config = dict(
    n_layer=8,
    d_model=224,
    n_head=4,
    n_kv_head=4,
    head_dim=64,
    d_mlp=1152,
    vocab_size=22292,
    activation='gelu',
    norm='layernorm',
    norm_place='pre',
    norm_eps=1e-05,
    positions='alibi',
    qk_norm=True,
    attn_scale=0.125,
    bias='all',
    tie_embeddings=True,
    parallel_block=False,
    init='trunc',
    init_std_qkv=0.038,
    init_std_o=0.0472,
    init_std_up=0.0544,
    init_std_down=0.0544,
    optimizer='muon_variant',
    lr=0.00979,
    lr_mult_qkv=0.4,
    lr_mult_o=0.706,
    beta1=0.95,
    lr_head=0.0125,
    warmup_steps=0,
    schedule='wsd',
    decay_fraction=1.0,
    decay_shape='linear',
    final_lr_fraction=0.0,
    batch_tokens=65536,
    seq_len=1024,
    doc_mask=True,
    train_tokens=651600000,
    steps=9943,
    dataset='wikipedia_en',
)
MLP neurons of a small language model. Each row is named by its layer, matrix (up: input weights; down: output weights) and neuron, and shows model dimensions 0-191. Each number is 128 + 24 x the weight over its row's rms, rounded and kept within 0 to 255. Numbers have three digits each.
After each neuron's rows, "fires on" lists the tokens most often at its 100 highest values on Wikipedia text that the model never trained on. A number after a token or word is its count.

L3.up87:118102147154106156107113143113126080106148130160135151100138142123157173134125119114111148157118147125143149131130121134133112112124110151157119103139108140147138104084109140135142119124146165118133111110115115133178133124122128152116117135183135167138175154101074120117125141114150146124112150194147119123127125108156103104145095150116156165120109136120133082137157124146115133119142074200176177142148139115169147102100138181152134079163152117134145134116079096122150100090123138138109152092129157133114122115125166112106132115117145122109157155090094115118125136113114116074
L3.down87:165129104098104169124108120068160145180129140149179074114126115099131132167137150119149176095143109114111142159146131120111148208122120130124186105110118152119110114156088163126121126129132131104115083113089149129110097122158112100105099133149113147115119133164116128167127138145135090170129132146105135146123139153126138134158138168104155133057101117128108160133083137123101120108104132129140116163146118132113119098121155127121126157128139112126106087115125127138141176159150115155122108142111130169189123122113117118128111127097175131115142119087086116115138144119102104176
fires on: "'" 47, "0 " 6, "1 " 6, "the " 5, "of " 4

L3.up669:115122096137126133094100146138079095107120170147118122124089128116118113196128141142132119126152136163133107133112130110127150126152125138069164104131171103106130160143082125125124104093117131146090087109115121154147166128130121104122092140092136129113138142123145119138103130159158154106130128175130176135140157134129113106116083154153163172155104125101153134199124122121117099132139120133125090083133144164133105158120136127117178082183114108137144168122136134106129088107135105147117132096125138119118127155139152119151146116151128154179170129131126134087084171128185101136
L3.down669:152158121102124146071138132133113114122126122140130122104155091159148132187131116123100091105117148097106134140113138110085191130122137118132126137114114163135121130120120143130141165131150130097160122151133125129097089138117112118104148136091188105122116145108128167125166132106124159127119132110127134131159108153154144120179126155114121123127117152157129130154152100099131124118161127100115097109131073142144133127103169188145114144102107155106155077149177134167171134122138166152073115144132121152134101128127139089150161163101164123147100146094108137115099113105088095148
fires on: "of " 42, ": " 14, "." 7, "&" 6

L3.up605:126119112114160129125084135113113150145124139152115104117100104113091102148144129152137137167119186116148089160144115139126137104124139102158121174121098132145130139162148138119147124120106137132094112134148163164190124140145123116146102101114121127109119131142113159104139138141134098151125169124116084128099148080143142116094159107175138102065123097132122108106148098119141107108125110133070142132125145141133155158107106092103169106147080103167115161139138100149119147118112115105093109122107114127125150129086188154117151108165115108107145180163089152111144123102129168131
L3.down605:138111116125146173137143134091095153165160148129087142149118093125114120135157174102160174159123143157168110145150122128109102160095144133115102126131115103134133124117099140108137140146125159092090126113137146167165161103098146107108125161196109130127110099113130120132134094141142149115117140093126142163123164115134157163113122133161097090087107142139124127128120123157155099128107128096140153133132142170102113091115128152080088131144093164143077109114150130121117128142147172125151104130095100156080146097071173099121153130148116117092145174159153152076154119104092115132
fires on: "(" 41, "- " 9, "over " 7, "in " 5

L3.up494:094074151064094141149119109101115147148110121129153119135112097158121114129124148108143136162090135180125161126141115144115141179141112126152154130133128136092118121115119152120151123134122143106128107124159102120149102133121077124139124120146062126118136145142132155137143149168111128135142172129106066176146145088108123158140139110080104124107077171101145122127107115144109157116169130129144168137166142110101093185166125101139136065110131111151105169156139169085136126158142107140130097098112170168168120123093133139113140107139087113147116133161142077169119135138140113117
L3.down494:150120118174164136114098131155161121110158124123144143151159113108119144140128133127126109084141100151144165148160097147104142144123132124113153165122078155119117152136130125169135113090156118138126148131129155149155140067096127129128089085154130190142082132117109113119096137108113150143099116115096130073124201154108096140143120075117161120163147115145101134127142101144156128090118117129165107131151117131121108062100139150112106168131104118144071121162122115111137114070115145199085137104165115118152123130122132118137155190173113094181136095134108128115110130138122100145
fires on: "in " 18, "0 " 10, "1 " 8, "(" 6, "2 " 4, "3 " 4

L3.up1003:122129133145098103153139122150088144174133092108144102151139104135183120119120114130146167103102105114127109131141150118125109142101082126130116147092158163154148145133130115118133164104099134093076066181153135159109152168141123160104123135139150152129149148161099147117150167141122154142120130144118112106142080104115109102120109148189126132100150105148169137141162154130115094131172149150109109124103169098084135146147109140128147091127141098127143160141138118104088135102110148115094149094147142135143103134132161083130126158129136177142103130115173115161137127119115143129
L3.down1003:131156124096156097177146095154173134175085113155111129141127145111143097168151118131106113144145151133124154114130124093113128125169157106161166118128124112130132121135117098133133081146168148087134172156175105125097155087103183140098104102103092115137134123143096147146122150121110077152133157147114116126138127160131127126102100125129184095100098096149108149146125148137137111113129113117099137135151123106133130190115128103146091173100122139113121105138133169132150141138150105159136097127110108129126114139132076116124128144074116057097163170095163091125114107123137149112
fires on: "of " 32, "he " 22, "and " 16, "she " 7, "they " 7

L3.up521:131122109137090157144151152144113137156126160098124120144125146146114162111165100115128119090078134095160138123138080131143129114107093179144127112123141131135085101126113084168131171158131149138159137094123102101120129177116109136100159128146141128109145157111102094116143131113128135147160174141061097150125119135153131169111123150092128107149117118163123158156148129129144122084087109161139113143080124116101151150111095094099112126108113094153120118118142144111121153113138092105126118155145159130107129116124147101156149166139132118138116140097106101147110159077165144119
L3.down521:093126136137143117129155129121163175093106085139150117098139121122121126124125158157158150148158095109097126119101141137104089129184157107140128124130132140135136129113130120102126107080115086125108144171119131108143121137118148118149129135097103104149093117154134136154111145160117142120112084141159162132173134156060149109181160099115148152093158140126109138144113122099126121141174147083152136105159148130116117119129125133092132160181119147149138135148090132143131126111092153119103103130162119158122081129146113153132092138087181152098127127124145112136119116169087129118
fires on: "as " 25, ", " 23, "and " 14, "of " 8, "who " 7

L3.up82:129110112103125125092115109073109128150157140150113125152119117103154143133124162147126106101129163145146091135140155110114080107151129093075134157107112120151118161123110177113161150135144149147181150100123122148191121061106135117145113111183139143101173167153112122161102165129137158139150124088141113116139112125130151131119134104125113145131114084141116104158096161128097128126126104142139118155140149103162123122157127112115150132106122126118090115119111169144102108138093131134094124139189102162115130162142116124112152099071126166089165115106075129140181152127094114187
L3.down82:129132126132141105151132104151175117145138115139142112092140097137075120124148158126161091168105095129120166140130142127158148203141144157158111130134106110107112108144148118099135128131128094118098086138154142084127126195117106109097113131095131096135157176081123102112113110113171127141114157146098150163136144119122142123149107137111145115079104149141141169090131129115146167122098171146119124121082079141110125084105100136138125128160166148123102115158121138160133107131152114137138146112132153128139131114106136112113141126145115122126076134148168173082129097152127099102
fires on: "of " 31, "0" 13, "0 " 8, "s " 5, "7 " 4

L3.up877:141105160116117174108075112144143088164140121129158119141127107133146110101091112148144145109091107134172135123144134130085148115113148141121117151122097131159105149155166101169069100103142138124099135120151114122121138093132124156119138094140112125138093107190129147140155067131162170112113094133120125102120115093116114147141129154121099145142113132156114151083140121115133131125099148145106170144168161087107099112143066148095141096138128076145142126123117119124130123233147085166111166135136110115131112110089135158120115141109153152171122146119139105124156108132173124126
L3.down877:090137125143156107115161164145171071100102120099119103120126101128117116133169109164142117103156091095062148165090124132128074121134117149152149128166140126105161147112160109083155144147121134157168125166103111099118155111091104135120119154151139122119143151146111099122156131094116141146121110127154136138117136106147153102141132152080157108146133121107106144152147160150146109118141114094132103107123107125118149130120137140145103195151127178095157096158159115121076154096116161092143125156108166098126133129167102113120112138148130103135155132072124128112091156120167156124
fires on: "the " 27, "-" 19, "and " 16, "that " 5, "," 4, "of " 4

L3.up1061:121100092122130145131144140122171104131132124117106127144124124171101173152083131165126128078140112108110148144122090115177147167141130110187117116088126119165127124135119128134120141162127114102105102104087118146170158091149123152103086138140129165156127122121112127113111132142119109121134101147102155099109111140161154110112133172098097126132169150112122133108155067111166129124143125142132110159122151127129149118135102092124098159087130132092149194083091125116160121168118159137155148135152148171130130110136083123122130095122121125111117154166110094117103177151150132086
L3.down1061:098119092158140139144106074130107120098159151131174103120125143141153101140093099140111143115163106127104170142114147146170121166158116117131126085135127130127142095105116128142133072141110120130110126129119134155128153104153117093139134120153101124129092148134125110093105173143113131156107138123095146109140102124128151115090149124099138119107111110099154159121125149075176103135099140095172108164142108121111165143136153108187141151109135119148150125154111134136115083088158159110200142108141217161157118128101118174149147109105147135115105139124111116157076160108160144121
fires on: "of " 54

L3.up247:159093113101141105155195159140103138131126147109128150114103143130133134113116138141169090118101124149118125120098100101137124098114129131118150091095122119120139098128100107193106142127144096153069162098141117165180125086102140144160145116091131145163110132150110136120149155103135106120097141137125171120106102101098135089135140092116133135092096095132098124100144121158155140182162107145122160129116161117107099162105137146120123160101111167108114157125131115043168144151176109121130142129063154140138125145144139126142204135172128110111151103144159142134165125127134120114
L3.down247:144146146144101163076116159104146152157136114121127130117095127124147162128163159121130134095141133107110139131134095148127117155096133153111136134083120133128087099106113144153165078094118148090143116116157142121139126117113127145180150103081129133104085064143139104116133148121110125103085118152126211140103161119106153128099105157129122107140114141112137155139092114161156156116111115129163138177116093118108174097141113136100128145125163127126189150139110141145158123116106086133124136139110145066111106157110111086159130126091151162105106146143170141136147085140153089148
fires on: "-" 26, "/" 25, "to " 11, "–" 9, "and " 6

L3.up1064:128143127161162134138110132155144109131145126110129131122112104154133165156134128178137080106117146136086123108168075123168113097136120105129108111161117108125126113152158128174127128112154127164141145117137091168136147073080101117094117109062083108124120134117108122124166099085139108096141106144111084129154136105083111112127132143166090109114093122133131148151167159102175112139103171153122127118125135171091070146129094185146119107081112100121157151147131113137126089154134132145142115134101125132138123139130129155138138133063085123110126131158133142144148113147135089132
L3.down1064:125158148128138141112135145123156154126101155112131111104142111168100122123125141136129125166129133092086120119113103168160094130179120154118110122103105088152173078187126097143125134183143158160145112141137127157133143151104134067114107126085116108112100139172121134130141131088149108139099094127118136125124114107108081143153104143163123093156146132120149145147131133115114137136169141151143127103162129159123145118093109193153126116119109153094115170087163076125128130141159117130126118138136166092163126105143151138108112061079170109099084122127121124158110142131135112097
fires on: "–" 21, "-" 18, "and " 14, "or " 9, "years " 7

L3.up847:111131096186147163096136116133108154104153159145106137130097115120131127083140129158126149148109144116092163131161115177114039104139137121104099135181152139122136101163138157125134121115129103151175140125108147168148118100113152146127105157111146099133136099081127135107091091165136141144154116137122146172113140107081114124105124141134125096163133098117148106129133137115132151137126142192126112120122149108105149121104163126099103127177105114077163131120127113165125117131162124113181117139131142124111149126145177100115123103132130128129106113112127102124123171132151127138
L3.down847:096130136169155112140113139180121123072107133167142131127109104107115159103152103164123156129175106116120156128122123101082137105116151144108109102152114137084137084155141129140180148142130140125173138148103110140144133109085154130145133136119168118109118094103165102134095087109112124127138116138139182148129137153088097139119129159116109098183143128152140123124109106088120199133140165113118114128131122113111148140130173148116116132195109148145126146132112133162131084108109134095126127124126123092098126100151127122124145117109146121102119127106105140188100171132137132113
fires on: ". " 22, "–" 21, "| " 18, "number " 5, "of " 5, "aged " 5

L3.up750:120117113106155136172185112114124155106114129136095148074158129107159159131153126148083105132070155165092142118150101109151165118116137111127128131120111114143128143106104099153150118134152117141150140180083102122119088104171183104073079134141116159161121173121128121120142115124110137112132163118121080126103104139205067149111106111162154121117147113105117155133161143140148129121166106142139125110142120114119129123104098141099115147126080141075119143141118147116119126098115158147119123112118115156174129126172153106130125145116113136144118164145101130124162118117089117135
L3.down750:156084108136137118137114137142098175143170149146148137113155131123119136144102148146117137112126091180111111110160166154106123143121158168091138104166118103120146092133094148148131152123164096146175116116115120091125129087163120117105126110127111155106144155183131114108102144128104124100143133093123108113128123115134105129155155168105164169150091136121121148092146131128124120132146154156130171154108138097126057157122095141119153163153119174130164107126146157173122140144113108102135151113072114171148119107136158095138133123095132130119144132103140115110140096178096092133
fires on: "the " 21, "th " 14, "0" 7, "his " 6, "s " 5, "4 " 5

L3.up1084:126143144118109169180129155092131146150098117157124093120143143115105098131123120119153151110140115153139105128139145116114135096122103126091086127119128117143138114124125138142141113108152127117131125120086104136159174089147098136113108101142100182138101140125156137116100143117114122097168119171123108163143127118186138109159090133091077151153151128110136133133114152135110103128114130093104097135124118118141133123130066131152134130130128142117105084095108112130111207148150098147136127166133136114136107152131172122099105182109123149054191138137117116145120111132162138146
L3.down1084:074106117135131118128132149150094156160115138128147161130125171110170138081134176114155093126117120113094146125131143126192121098125105137151122149117097113145116127113072135092115096119149127144127099121133144125155132122138136121133137153143120111104167152145174091136131117135148127117158149139154153169146135109076109138136132124153101153135136143145094131105121155161065085161103124124075147119141126156136138112143159130153071144142129131141160093130180152128138120167130137103123142174121122067144143138161110117158151105086100106156122106133079111106124134173098112141
fires on: "the " 51, "-" 35, "'" 8

L3.up482:117110149130119128102114123150128169172132168136141113162096173138118160126106152120103098123128132128127125114133124142150138116114091111126113128121109155141123128123163093118128137149145074090143105162181063141119072132185089165087126139099110083102128131151126138108082132147105123127164144107158115145135137130112126179083115114151143161138145147101172100144121117102159104146113106112117135113141133116166137143123115097123095136137107094088065094144142106110106138150102159174100123150125114130104119153115097141152094113114117102107141108126179179128118128133143137138
L3.down482:135160126115129099090104103093138129107136096138105137163143089144126109126108107109158114105152107118125147144146140117136179112137169140124121173146111154091145107120116159093122111119118118137112134126078150099110169113081162161183155127123144116156118141147139074151158139088107110137096128131110150126157108123121125124175142155117124074139151092120118122123140131150123182107106151118129109151139118106109124139154127157120134127101135089138160143103129162102143182095141107107147132078137149153184140123178139103075134152125146128169137137129103095154141124129132103132
fires on: "; " 23, "while " 18, "though " 10, "than " 10, "as " 8, "on " 4

L3.up308:147151152099155180126147129141155127155129123145088127102164173162143172089129132131164117095093135101101122077125104184133133080146103148142100159106137118164136131125121120122096117121168103156104118093107128154159158117164095114146143102106078163119113120093114122096117101093130177115111104123149120101153142114164083119129095138128125124131178128139144160083150120136171129144133122121134148124095179137133128132104089112126155111106173165157116159146124131093098152096145102112082138135148138158143144131119136121090103107110130138084120151137156146147162114120128136108
L3.down308:143157143138131098130144116095113114123138170133179112108127115115118134146090092117106145177123160102118110160170131103116105134118198124123142105127127132113173113162159098152142117146123121090143081145124111131162078100145130139117120094160140134118158094136094110164118135136113138131158095143146152121129115090160135129112171124121109127146106109104060159099109160111111128093114174131094131115094138147151106099112139161143097130107095163154183135136153113157123150139120141163159128086104120129140070134100162090125126140138161166118137110115097133127071104157098145121
fires on: "and " 14, "the " 13, "of " 8, "his " 8, "s " 7, "this " 5

L3.up651:114067123111146146163110114089154082150148168147130159132087110115127078145125094109142121096118133162104122161097147126141140146092107141106084159101122135130137110182145128127129134127105137118112098131095131121159168148127173127074165152164081111121146151129088154104085143112116118125125135179117105127128187127125122108141124133156099124121078145130120156144077116157135098107145135117170145151081127145160083153119136115097133135130138121159126120108162155096118129113150109117089143160104102160136163138105170166122101163120100121108144116152132139156152152168114133148
L3.down651:119131108114089140127164145156144141140135114160111129140126112122166141119134109099119150124092139127111155132132154111089156115141153160134146131081109109132125124111123118133132136111139131107111149097128129139156103126102084132117135138182113162150051192132146091115144123110125176168154140099111111126102135115117133142107084146130135176103076095165111115132138135148083114169166113126132114127115150140124131132105128110130163132122114119152103119131117106116129137142126156150130120117124097110118148150074120161121113169152123121147078100104117143173095120130087103109
fires on: "195" 11, "198" 11, "\n\n" 10, "'" 7, ": " 6, "199" 6

L3.up726:171128129123113134113098131144137146154108121163167169149112109123118136127116108150132135134135162118148138106156117101106152105177138162132127131117116137143178144130136123129166154141131121103154126137153156110062097142133151078129155142084161132113106114110190148131144118134145136122076141122117125082108148174120143149151090122133155137109162115141108111129125127109098085104131169121131163146132129127116146097101140117164146104086150115098135115109121100111171131123107120152097113111126108142145115096135105105125167137099123147081170149114127112108163137121087083098
L3.down726:092129097115104124102137105128146094097134120108115086182152149115148175095101133098116118134126125129151119136139169135132126152093166137134141139083121128093098085125095165116126149146139087159081147121115110110179117108150122153124106180180112103158147154131116115105105134139126104095157129187120136147123126135118128118160162116113076107157151121111119184134112134112159170139140083147141105104153127115122120131122125141116140141157106109141122124150106199106144108142128100116100173124176143111136097161109114132185122117163119098137154135152119147162139130152138153155
fires on: ", " 32, "In " 10, ": " 6, "Although " 4, "same " 4, "any " 4

L3.up301:155141098123150133146085159113140114111191146102117114128127134178150137124130130150103099150141164113128126153131149119122157133120160121133121121122139139100136103130144110102144139137104129129128099118112155137114113065159133149089133121106121157124132128103130144129125154128094176099084136158126114134109132082123124153128125146112177164184137150105121127112129117135133114104167132133183099157107135114194127107152127148104143094154086121130138145144092119199138134159120120090162124131117117172095100105172110131125117078112111122103121139149147158128133124128136141136
L3.down301:098112113171132124111164080112114162092120116120142135125127123129123161130112162108120169157173128126135122129112085153176106151141147117152119147128141123149119129132119147111096142115158170129167107136102153113074137140116120136117144133128140117143118130091107124111125110111154088153132111109162151161114169175072096141135111124145154128087104131112113090147088126134166111132150121115108134112173109157123099164168089123089151150102127129132108085137123133091134167135151120171114138122171107152144116106123090138159092114094111071106107134146107131094126176145121162150
fires on: "| " 32, "born " 20, ", " 7, "h" 4

L3.up1009:131112106163165159133082119149148106156126118122119124146155147135163110110144129116093138139135156086114113137115118138138146149104109124104115134162134166150109123167130179101116112126153121089109134092127172146138152129086106159080164115139112129130110133146137153121101128153129136118139124163117130118120108129144147110141184098176131117104122132129107188116130112165153081128157128117083110117144126077126092108108112096144125129137137139112148165135105151110083129155133091157176112111091132119146159108134128159087149102118125116098161166098127158122139125109091145111
L3.down1009:136154133131100101148157191099120132113121124110146121126144143137091145132103098088141126117151142133129155117154142154078121133133091146123147131184139146072130149128150133156143167136126122126081123149140109109116137170142198143169104146120089143148155113139110103151098130101128107140112157100126109121122131142132153160146153163070103141151148117122129126151167140106129103099135129137139089127134135103145120121120114144114143117124122142132085095079147102129138133128158104102143157113142110075151152129170104148128130118139120142099121089082134126131181087145145130086
fires on: "and " 35, "-" 15, "(" 10, "or " 5

L3.up853:161147141149142120110142149157126150118158125157122141095137097119136132146114143126151125125085141131080127120147119111138164119132110131127122147105155093101118165165102090165098105148074114137111112079125112135171103154130113139092129142077113135126080146123144115148152156167137120154129136153132152103144120118091099115127146143169085136175132155107105117103097121144113134111145114157087178173082156132106110153117081152146088124116100135109156151179143104088111157091181150114124137166107140098139123133140136143151120128129104100109139169123092114147132141100121160114
L3.down853:103102117097129136109103101182107132091160137149146138137142142132110140129114088143086154069132110128105138164097136149176154155121094114136136136138126133117129133145130083147074095130126082157124077177111106176137099090147186139123141098090095158104094138154154103151120157112147128102160179110146160139141168135109104134136129092156101170117141071125129120129102119110151119112131132148149147140133136128128106170149064099132100143166137089161124130178094138154128135127088118134146161131128118134142151147120130162169134147161139125133157157102110103120114110138114132151
fires on: "and " 46, "of " 14, "-" 11, ", " 9, "in " 6

L3.up1097:168112116136120160094087169154158151093132122142158155134077137161126133150175162106116111097129154115124123130155131103137101110132114100139163104153173086139145098096102132123175116143105116123117098107158151152157114105126106162078085147078147135114109126157136148137144146136122142153128142142144112142119112129092169136124127141167132157149125149100086116099137119173132097108091134114131107154142176138120140161136082140133142125098102109138108117098146157086124115107133111150116114096081113152144138135149129135125155120188168151161133171141135163112135108141126086120
L3.down1097:147163148136117109126150153164150079129120127142151147112114128172155114199165125142124113135117152107124143105144133154163109118140106097103117165169146113139106108103141145106179130152119118125132118122150144129117157130162124153078127129119135117105157137124130142136120150103111126134098089193109105124160117109122150106145125142155154175096119130135142124131118151106134099102137152111109108150127172131148096123073114103176105161148095120130128120122125101104096105134132107145172111092114141093135126095167146129123131090153122085123095158092131139157102062140172122133
fires on: ": " 22, "/" 19, "–" 11, ":" 9, "- " 6, "* " 6

L3.up320:083106133107120122116128158115134099161115130157131126142141120126102091120111108164155104103097152127152139131099157135060172084089073118166126135129164159127107148136195092122187126113133156145144095118142111127167143132131120103101121147139129122129100150147143102115081096113151111126101134102124141121129105120110109107155151134104128143165088148144134143144171150118165087144171122121105097138086132151124145079111092103164106151137110140108143134103127128088162121108149138152126120107102131140125118144134165157109142155116149115100107141123117163144102128149140151134
L3.down320:155147132099144105118084082179117102147141112126117096151144148086120124159130134132117137165139132124093137121100164136116114125163121122086133105080120084129147123124139163138105154100171167112073128163126176124130116108131128151154112140146122161115136085130135135137188138110109132117129141132156111116129119137127158104107125105169162136109121153117146109073077122091094125111126158065162107091159098094103133167139160096151101156142134161138158087098164117149110072165124122080126144152128095101146119124113119140156114146116163133123121121156143154166139120152129102161
fires on: ": " 24, "-" 13, "was " 12, "; " 6, "'" 4

L3.up1011:130124081122168129123109102110125175143137161152124144131105134109138121124105116126104139129099132099095126127165120090169084160118122120140186116144182083152113147131115116105142156158138104141136119100083119091118127174095127117122145156138116072152147152146141099146132131140177157112161123150113117142102121119105148146113156166120129116138166115125091107150094120071120129103118155136142177126132145157150079149136113125125109118140111078163132134199131104164137133136144136148117098100132165145151123111138128136137174133155101113158154132105120104131089152122108136168
L3.down1011:095118179117102126163160149180108095119108084110157123115125128125117158139139142160165137129136130102112104154155164147113123098121139114131084112131098141124090123187128136116129152133144126110120148146139144115109167086135155121142102113147137113115145094109146199136146154097082121099142101145123165112146156163138139156158131156138116096151125140104118135116103134122094100158127098130116114174105139111147173099137166114146111158112094095148178143091115133167121088123106118093109155147157146100125115101144154113172087100093157098167109118111143104061142137135100157118
fires on: "| " 49, "a " 13, "as " 5, "of " 5, "after " 4

L3.up550:119127133110112157106107122137132134116129083134124099129103169083127110137083150129083145094127135102141111127148117097151086132136127126120131150150137171099151144118128117157142140169159146180123157175170162160108136160150114084140099107162109133117135068087135121102142098125118093127119124130064125139088143164134131155125152141121156130136135138107105160132099144122124122159164150146130134143106157113107134140158121130134120126096157116172141162106124126084111155172102119151114113106111105119147103119111169127132142123116089093111101133168104147056138165104112119121
L3.down550:089120120090081140110162136106141144064112096141125098139087163101080153143152111082113156138171113098119110141101119161169112185187132105146135103122145115137078135128148144122106140163124163129167135115132124125176146125116114127167134135130138110111157115133142122142107156098143145111123149108137155123109104173156111152113173103102124153133178115140067160155085154115136140150111129107127116125111113088107144147128093135123133130113163051136183157150129139084150147147152120129156142066122152139114176120087095135143155137132127148115123107148132125141137126140111142140
fires on: ":" 46, ", " 10, "ed" 5

L3.up444:114087117154120122116097129126099126146150118172128132132102137128102116107129109128119132126149137101127122145109137118114136148127091080084153108128106085098132135135178117134165132174118043107118140125124121136135121124105100142126095149172117090094129158148124139139092179127133122134109114153139119140146099165144110152168091147093126153136105162163158139139136114192083105167122135160134104138122103140158083138129085138126132104138191127121167092094129130119120115126139140140125146114148085108121164165102129135122103132175137131164113140109123137110128140191126110139
L3.down444:152120136116141155106100136134100133108156135159087117097113141093038101075132100129115123116164158136094145150136124123144106114150150136094127127122180131088119124140152126155120065152164085097154088168105169090150089129154099159138115159163131093116148127139133123122128123102135146133139121137124114156115132147108136139137124145119151159119137093136082132136126123142115103159119174143125128107140123163133106131146157130127123111079125133129134140156120110142170134083146147160143141141113075147103095134107151183080134101144183121109104149147129153159161134170103153142
fires on: "201" 22, "202" 16, "N " 7, "May" 5, "198" 4, "200" 4

L3.up640:143097106144113086107181129103136074153153158118122133136110147157100163144141095154128130146136160116097110179118126111155107131142141135094146136052143154154120139099162099153092120107174151149154133112122139158133173094136102062060104124139097157143134127148112112084095131105128116096142123154146106170145099123159115150149137133193124138145124126141099107104160104160146150107109150133128120082137129117091109111106103161120118099133108112092109161157152136089157098096130126137144137127144133133094136156110146153120133146124078124127105120141163138133152124094115105106
L3.down640:137120158131139161132121098070098140119100135173116113130156101093143106159124115136120166121103131088113120131110139123118067129141108146119130157149117151135174121140116090129106141119144152147112107143121171119146144091153172125092124150111146158105151113126141142115128162151141119150073120101086125110081118115147144107092143143170118135145108154123111134135131132130097094078142155127155135102122153174192149101128114129140138097141126117138148145186163138125175084146125143113117165142100157133118158114128075125110117136122155130092161169116089113143125099146148128130
fires on: "-" 25, "th " 13, "5 " 12, "4 " 7

L3.up135:124075132109113135095092110084108075114180116150130159139173125145125093143123177092108166118150143136178109159121144099163105117143124125130072101148124098129140127120169137127189147146124145132146156150092123128160119129125121133133104108156116133101148083181134128146149166155118119119139102111108158128151151120108143109121115154130127148155111134160106122127119145119114100159096115188093157113120139116140129147151133137136141091135111126128148137078133112081137110126122112146162112098129156133161117167150107095072161140093083139145127139121142118111120140131125111115
L3.down135:107118110085134157110101125108158079119159144135087145099155104155163151158163166070121172109153123147145121128131186143134117128097095141116108091122116124143168118087114109115188149129106144122136095105150149148151130120100115113119140106125094117090143135163140154134138152172114132155151114136133118167130174163126196152114116118121103132143101151140083150137128122146119145151110150134139084156161165095133108081119134147116112093098132144157135144103164130079082100141077101123125112144094137149124151147156118120134141119121094113173138119128117127124093087161098128128
fires on: "." 19, "== " 13, "/" 10, "==" 10, ": " 6, "1 " 6

L3.up523:140133086144117143129154108144102148125153109111133142115128126178122106176156128131112114129147086153146126092123142134127135123126103122134141132125112132124134143116136133158112137127124120162102138183143138151131126089134103156058143104090089130114142136098135182158151125137130120144110129075100149101143106092145097102098105130107109132154144102114166142096148147114182139146139141140071082111122149108145103136160111158106142147153162135126170132148123102145143087134105120095155106144113168150094127093088083133169124098124134128103152123086133136154081126108136132145
L3.down523:117130157151139117147091118111162151099108119137116140147115108124111111105115114063135161144148139118141140130164107132110102117133120104131114142162129149120119153110074146108118148087152122060168123099179148151136159167147096129134121170090162138147082104155147143128112149110138090144103144199140111149113200157109128129155119127114140131103141174109098139143099101154113118090153135111112125156137135141134106099080129125122151090104109139092140113106160104159145178093141130169138100109154123092130127120120136137133118156148099154135119111100142134141180148160116075151
fires on: "of " 51, "-" 15, ", " 9, "| " 6, "and " 4

L3.up122:082151126146094116124145110133159096142121132108115150165148106082141158151135122131117127123091137113146149149133106084146118100115081131118158107137107088088116111141117107144115122141150093081129121155139126134128158121140106136120119128108139144075117168140145144132121117143153142130107131144156124097100087100101114078119179126115154124120112120148114102148112129161139095132138170128147120142076109092112146114123095125100118167170127141170139074124108117124135094113118144112110126100150176139135146183156149144154145110092113127111149107147165090142149120160191175099
L3.down122:113147168156118128081120178161116115108158130094134113100154101121110112155155116137090102147172127127132156103122165149086152178130114096139155144122126104098131159077079178111100138115154106121128150127155159114137127083111155135130141148165127158152116121090102130144131127121104106125088129068138128153115102101132114158146098159117144114135121127152152150118172107161151107117110106113114131157138120127136149121113142107147121188108122103085106121115092162137158159157136100155151106142152130079150147166155121140120168122118161093085161115151124131131154129128106107127
fires on: "and " 55, "to " 33, "or " 5

L3.up1063:126092126084146115130162131160075138124164134145142135116095115159105129139104183105119156124151138130143131091109154136081170095124136139124144092133127134165149122147089128133185091124073201098124151117155078125133180167110137107140128111142150147148146142107148147131102120108139161137141171176115119147113126123096119169130057155129143122159142084151149120147122083130128150147104124144099144122123119133116124146111146151124104149154140115085140097149136129116143167119118085150124137132166134125101166132141133089102086180092135157139168146144126125140126131125142120114
L3.down1063:169120121147077121135122127114172161115117147135150137120138148091121130139134098151111082128114138140148143124154131141146133150167113152137132131117099125103166145131151150161096174115176110141153074113070132083117101104105142134137141130137104129166171110134116103128166132156154130141107146109142122116116103088131135101134168143120075186145126135053083128130142143141128126128142165078156116088148119139160117138150106135118127109117103140156107172109133132134099091150142170152098157159163103079140112132091130106146157160100136112123133121117120127092118156071129103150
fires on: "of " 61, "other " 7, ": " 5, "most " 4

L3.up412:122118096138103140154081095190099157160138111127184089123137136146115115123105098171148127134168137129106124150161131156137080140095098157138117117098108112144119126151106128126109129122144132107105123168128102120123126147106159106125122157190160099138102131130115111089102077137155102147163121139081151164195120132152147121143138120110138108126127131105132155152081152122094125139133122162119085124105117111078110142154107120136186127140090114123126130141147147117115074143169118137130136142117130172131123131142144100145117126152126148119092102105120133097130161143138112135
L3.down412:131131149117068123187124120132081140160147133150119123122102108110140096118113139128152127129157092118076149190161158162129074139135142121118120119144123108159113157128123126125142093123115146137149116106167133123159112165132164114119141165179150107133195121132121095119077086107124145109125104129116133104158156147154161139168112106119126116097117129120103174159086110154124116132110143102142098144147156134141109142127081110125129118091167137152138159107136108142113112110150102141135108113092133121146084133120114170143127138131095164130087123111151132111172083147140110135
fires on: "202" 12, "198" 10, "–" 9, "200" 8, "201" 6, "199" 6